{
  "n_kv_head": 3,
  "norm": "layernorm",
  "tie_embeddings": true,
  "decay_shape": "linear",
  "final_lr_fraction": 0.0
}
MLP neurons of a small language model. Each row is named by its layer, matrix (up: input weights) and neuron, and shows model dimensions 96-191. Each number is 50 + 10 x the weight over its row's rms, rounded and kept within 0 to 99.
After each neuron's rows, "fires after" lists the tokens most often just before its 100 highest values on Wikipedia text that the model never trained on.

L5.up767:58 61 42 58 51 53 65 57 49 54 60 60 66 52 48 38 46 46 68 48 63 50 46 41 52 58 46 53 63 48 60 34 46 50 28 51 54 52 58 48 45 50 41 55 70 42 43 51 51 58 54 58 34 51 46 46 39 48 59 67 77 42 51 55 47 22 62 58 47 43 55 41 48 44 55 43 44 57 26 43 46 54 61 47 55 70 51 52 58 50 50 54 56 36 49 68
fires after: " |", "born", "19", " (", ","

L4.up765:36 48 28 55 44 55 59 51 47 50 43 54 48 63 30 52 62 66 47 50 66 60 36 43 44 38 51 42 57 41 43 62 52 36 53 49 45 43 41 62 46 22 57 51 59 41 40 64 39 50 59 52 46 44 45 62 39 56 47 41 53 41 59 54 48 37 58 50 59 47 51 38 45 53 45 55 44 50 45 48 38 38 42 52 57 47 43 55 51 56 72 55 40 42 37 42
fires after: "′", " b", " km", " cl", "),", " d"

L5.up840:59 46 45 55 58 40 65 38 42 42 47 61 52 60 60 47 44 56 53 50 36 58 53 41 36 49 42 67 33 48 62 48 27 48 53 46 61 49 52 53 55 47 46 55 52 61 60 63 41 57 58 51 54 46 45 35 56 47 49 39 41 64 48 44 42 60 33 57 44 41 61 36 56 49 73 39 54 54 49 47 52 52 36 44 47 51 40 33 67 73 70 49 57 55 56 68
fires after: " of", " for", " |", " ", " with", " Independent"

L7.up714:54 46 63 72 68 51 42 39 42 58 68 56 48 56 48 80 68 48 38 56 49 55 57 55 47 68 39 52 44 65 48 53 40 63 31 41 50 52 52 56 46 45 39 38 44 38 43 46 57 42 31 47 56 38 36 48 55 45 54 70 43 42 31 56 39 75 66 43 50 37 54 52 28 50 44 38 49 51 61 51 36 37 37 34 58 53 37 45 58 57 55 63 56 53 50 58
fires after: " |", " "

L5.up489:56 51 38 55 57 54 54 47 49 68 47 62 49 54 39 39 40 41 45 39 33 37 44 38 40 46 45 55 59 42 31 50 52 59 56 47 37 34 63 48 52 37 47 34 42 33 54 57 50 47 46 58 53 63 47 57 41 50 49 45 53 50 63 44 44 46 34 53 53 47 65 61 71 59 46 59 70 60 53 41 21 53 24 45 50 28 46 45 65 63 44 67 38 34 53 54
fires after: " ", " (", " sur", " for", " l", " un"

L5.up132:59 44 37 54 54 52 47 40 41 47 46 32 45 63 48 34 33 66 45 45 45 54 51 54 46 51 40 45 66 50 43 60 36 52 55 57 40 24 56 49 37 49 54 53 57 55 39 63 54 45 56 49 18 57 66 48 57 48 57 53 59 50 59 55 48 54 52 33 37 44 53 56 44 53 46 50 62 43 33 42 45 44 35 63 62 26 52 46 57 45 39 42 54 44 48 62
fires after: " (", " C", " c", " the", " \"", " The"

L5.up758:33 61 36 54 60 44 55 76 56 61 60 48 34 60 49 40 58 49 54 49 44 47 41 39 63 42 71 46 53 46 47 57 44 49 64 46 19 51 50 63 48 56 54 44 51 48 49 46 59 38 50 41 36 49 51 62 51 42 47 48 56 48 41 37 51 59 50 59 60 47 62 57 36 46 40 42 51 55 46 36 51 57 48 44 52 39 49 61 36 59 35 68 59 46 47 66
fires after: " W", " K", "W"

L7.up870:37 49 67 52 36 44 42 30 61 55 47 58 57 57 34 62 59 50 53 59 48 54 55 52 36 43 52 54 49 56 49 49 39 56 44 41 54 42 31 55 41 50 59 52 48 62 62 50 48 52 54 44 65 48 30 44 71 50 46 64 37 52 30 51 38 44 33 41 41 42 46 35 36 56 45 47 39 55 61 43 45 46 46 31 41 65 42 60 42 71 61 52 52 37 52 45
fires after: " "

L6.up250:45 43 51 51 53 49 58 41 56 49 43 50 45 36 67 46 57 53 41 61 51 66 47 50 50 48 49 54 62 42 58 50 39 43 43 57 65 49 50 54 42 46 49 41 27 55 49 52 51 62 45 62 43 39 57 53 41 62 49 60 39 38 50 70 58 38 55 68 55 63 47 28 50 65 46 36 53 64 46 29 19 65 36 48 62 48 51 38 48 52 65 59 56 34 35 54
fires after: " (", " W", ",", " ", " at", " from"

L6.up194:41 58 36 58 54 41 51 41 56 49 48 66 56 56 52 51 56 33 44 55 52 43 51 65 32 53 26 35 42 34 31 49 55 36 52 50 60 39 51 49 43 72 44 52 67 44 39 55 66 57 54 56 48 44 53 59 73 49 55 58 43 27 48 57 23 58 34 58 48 43 49 63 57 52 62 47 62 42 53 54 40 65 40 30 55 56 41 64 59 35 40 58 59 44 47 50
fires after: " ", "19", " L", " m", " M"

L4.up764:26 43 53 53 53 34 74 51 70 49 41 44 58 55 66 34 53 59 44 37 47 50 43 71 64 57 55 57 60 58 63 53 41 53 30 40 47 59 27 55 47 58 36 45 61 34 43 39 64 50 46 48 53 57 40 53 51 50 59 51 54 26 42 48 41 62 53 40 40 48 45 44 37 51 56 56 31 45 65 59 47 58 67 50 55 52 45 45 72 51 48 47 47 36 58 61
fires after: " ", " |", ","

L5.up334:54 44 54 53 57 57 32 51 44 49 42 39 51 35 52 58 55 59 43 40 59 37 60 26 40 51 39 66 39 57 44 44 42 60 53 35 46 59 54 46 62 33 46 48 66 34 66 52 34 53 70 59 48 53 54 59 55 46 57 60 50 45 60 46 53 29 62 64 70 47 60 47 52 64 56 26 58 53 66 46 40 49 52 38 59 37 60 52 49 55 30 40 57 25 45 54
fires after: " ", "t", " Alf"

L5.up482:38 46 59 72 44 46 68 63 42 38 49 61 45 56 46 46 50 28 56 42 46 70 34 52 41 61 52 52 54 47 34 59 51 52 63 30 60 49 71 54 53 45 43 73 51 51 45 62 55 30 48 47 50 48 60 54 37 57 42 50 71 35 55 41 49 46 39 40 53 39 49 46 44 61 59 48 60 55 73 53 38 57 47 50 39 62 39 36 56 54 57 50 62 47 27 46
fires after: " ", " the", "ian", " his", " Finn", " he"

L6.up320:60 46 46 45 52 43 25 45 62 52 45 47 37 73 47 55 56 52 41 48 48 42 60 29 42 45 40 66 60 52 55 44 65 47 55 61 41 46 54 55 52 33 62 45 35 63 62 57 46 58 51 54 46 35 51 59 47 45 49 27 39 48 57 40 34 45 40 53 40 47 42 44 43 46 56 52 44 45 71 84 60 63 35 49 37 43 46 57 45 34 54 48 76 40 72 40
fires after: " ", ".", ","

L6.up796:52 48 40 48 40 59 63 56 61 35 45 39 54 52 42 56 50 57 48 52 64 61 67 61 44 41 40 66 48 45 61 60 46 58 52 51 52 43 59 62 50 42 51 48 57 59 55 41 46 43 39 72 76 40 45 62 51 61 51 49 49 37 43 40 50 46 60 43 45 51 57 49 52 51 49 50 41 63 63 39 47 42 30 42 58 63 58 58 53 67 60 42 39 50 43 51
fires after: " ", " of", ",", " in", "19", " from"

L4.up511:33 53 28 52 54 75 54 57 36 44 53 54 47 33 47 56 58 55 38 56 50 50 54 42 52 42 37 52 49 53 53 42 55 44 43 48 46 54 42 47 47 38 57 56 53 59 56 49 37 51 46 38 37 49 61 57 50 36 46 47 60 64 60 45 65 47 41 62 42 47 53 58 34 43 48 59 53 29 47 40 37 36 52 52 45 43 51 36 50 56 44 51 55 56 57 64
fires after: ",", "),", ")"

L4.up4:38 45 39 64 50 45 26 65 47 29 59 46 31 47 63 29 46 38 45 40 35 60 43 52 41 41 65 31 66 43 59 56 41 55 38 43 46 56 58 50 49 47 42 48 39 42 50 58 54 37 45 49 46 38 47 51 43 71 53 45 34 76 47 51 72 40 38 70 47 60 41 48 56 58 58 29 61 61 61 50 50 56 23 53 54 60 59 51 49 44 61 56 65 47 49 45
fires after: " K", " F", " T", " le", " A", " B"

L5.up155:42 52 54 49 46 51 50 42 47 40 77 68 45 45 37 35 62 56 47 43 55 50 59 61 34 61 39 53 33 45 59 39 65 50 44 68 46 66 40 49 62 49 48 38 58 56 54 67 44 32 50 36 47 63 42 59 39 54 54 55 64 52 40 52 60 45 41 66 42 41 33 56 59 62 55 46 47 57 41 47 66 44 55 52 50 59 50 39 37 46 44 59 58 64 36 68
fires after: " |", ","

L7.up530:27 74 57 51 46 52 45 46 25 54 48 55 50 60 48 40 50 41 48 55 40 48 44 28 65 25 53 70 53 48 41 58 26 59 52 53 41 37 42 31 58 44 53 46 52 48 52 42 48 65 47 40 48 70 49 61 60 55 36 57 49 51 32 57 42 47 39 70 45 49 41 58 59 66 47 41 38 49 57 50 45 52 47 59 53 48 52 53 54 47 44 51 42 63 37 62
fires after: " ", " m", " W", " No", " Championships"

L7.up662:46 44 62 57 48 38 58 37 44 33 56 74 58 48 49 39 50 64 35 49 41 47 42 43 47 53 55 63 41 64 63 55 49 48 43 34 64 55 47 60 49 73 49 52 35 54 40 28 46 40 52 41 50 34 43 43 59 37 36 32 43 39 26 49 46 50 75 60 32 33 40 52 46 74 64 43 48 43 56 46 51 63 42 40 52 50 41 46 48 54 37 50 52 50 60 53
fires after: " "

L5.up408:46 58 62 40 33 43 66 43 54 54 61 54 48 71 43 35 58 54 49 39 40 57 58 55 65 53 21 29 46 62 46 50 61 58 68 58 48 34 71 58 60 51 46 71 41 46 51 46 54 48 41 24 41 45 73 55 51 62 50 27 41 31 50 68 55 34 48 51 34 55 56 57 46 54 56 61 51 60 60 62 50 47 44 43 56 51 52 48 60 36 53 53 41 34 47 51
fires after: " the", ".", " The"

L4.up561:53 71 53 31 45 47 48 36 45 70 53 62 57 41 57 47 50 56 44 42 64 49 54 40 37 50 39 60 51 72 57 47 51 57 60 54 54 50 33 67 59 42 35 42 45 58 47 42 22 55 45 34 47 64 49 60 41 61 48 28 48 32 49 44 58 29 45 54 57 47 55 56 49 50 50 40 64 48 53 50 45 49 35 35 30 37 65 42 61 48 48 50 57 46 45 58
fires after: " ", " for", ",", " that"

L5.up239:76 45 61 60 40 74 38 46 51 58 53 43 45 71 51 45 61 54 60 55 69 79 65 36 48 51 39 48 61 63 67 38 51 47 57 33 59 51 52 49 43 51 53 45 52 43 46 52 47 50 47 64 84 56 57 65 42 58 36 45 59 42 77 62 55 32 60 53 53 49 49 48 49 53 57 35 60 33 54 36 50 61 46 59 48 61 44 58 66 49 29 43 41 37 45 47
fires after: " ", " |", " chart"

L5.up61:57 54 39 37 42 61 53 48 64 39 54 56 63 64 38 59 41 52 53 54 47 46 58 53 29 45 51 59 40 66 47 57 55 57 31 47 39 51 54 41 56 38 42 70 36 65 63 45 53 49 39 57 50 62 45 70 72 41 48 67 43 47 34 59 63 34 42 56 56 51 50 61 44 50 61 36 48 65 63 51 32 54 35 38 52 36 57 58 48 38 54 61 41 37 49 56
fires after: " ", " the", " for", " S"

L7.up776:46 54 50 69 28 68 62 37 35 46 55 60 27 57 44 49 32 47 65 49 28 58 61 52 54 45 59 31 61 42 66 54 55 39 64 41 52 27 38 48 39 48 45 53 54 50 47 40 48 66 33 53 52 45 52 50 53 63 52 39 51 46 56 49 52 63 48 53 35 49 50 26 63 62 61 47 41 70 48 59 69 66 41 47 52 55 54 36 50 41 52 51 39 34 46 49
fires after: " |", " expl", ".", ":", " exp"

L6.up442:46 56 39 65 55 48 56 51 64 45 54 58 56 52 41 47 44 54 61 55 60 34 56 50 62 44 49 61 66 49 58 35 49 49 41 33 50 51 46 64 28 41 29 53 68 55 32 39 51 49 61 45 47 58 52 54 52 49 53 81 59 25 65 50 49 58 45 59 44 59 50 59 46 58 66 66 50 50 36 55 32 43 32 43 44 51 67 64 57 51 33 40 44 48 42 57
fires after: " ", ",", "19", "18"

L7.up246:37 51 63 31 56 44 45 63 58 42 60 49 29 56 33 66 76 57 39 36 68 52 42 62 59 50 44 43 44 46 58 67 48 43 53 70 54 25 38 39 35 35 46 73 65 52 56 40 53 57 44 54 69 56 55 49 60 60 61 63 44 51 28 41 49 47 40 62 36 48 34 24 51 53 55 41 51 59 54 57 48 47 53 37 45 55 52 52 62 47 60 56 50 32 41 61
fires after: ",", ".", " B"

L5.up323:50 48 45 57 50 43 53 66 51 46 56 54 39 57 49 72 50 61 41 54 63 45 52 44 46 25 46 60 62 46 53 39 63 68 53 48 40 46 30 49 54 51 64 53 57 49 70 28 24 64 56 49 62 55 39 34 41 50 47 51 69 52 48 54 40 47 38 38 48 44 50 53 57 50 50 53 37 34 49 54 44 59 53 35 51 51 57 45 31 67 49 43 50 53 53 58
fires after: " |", ".", ","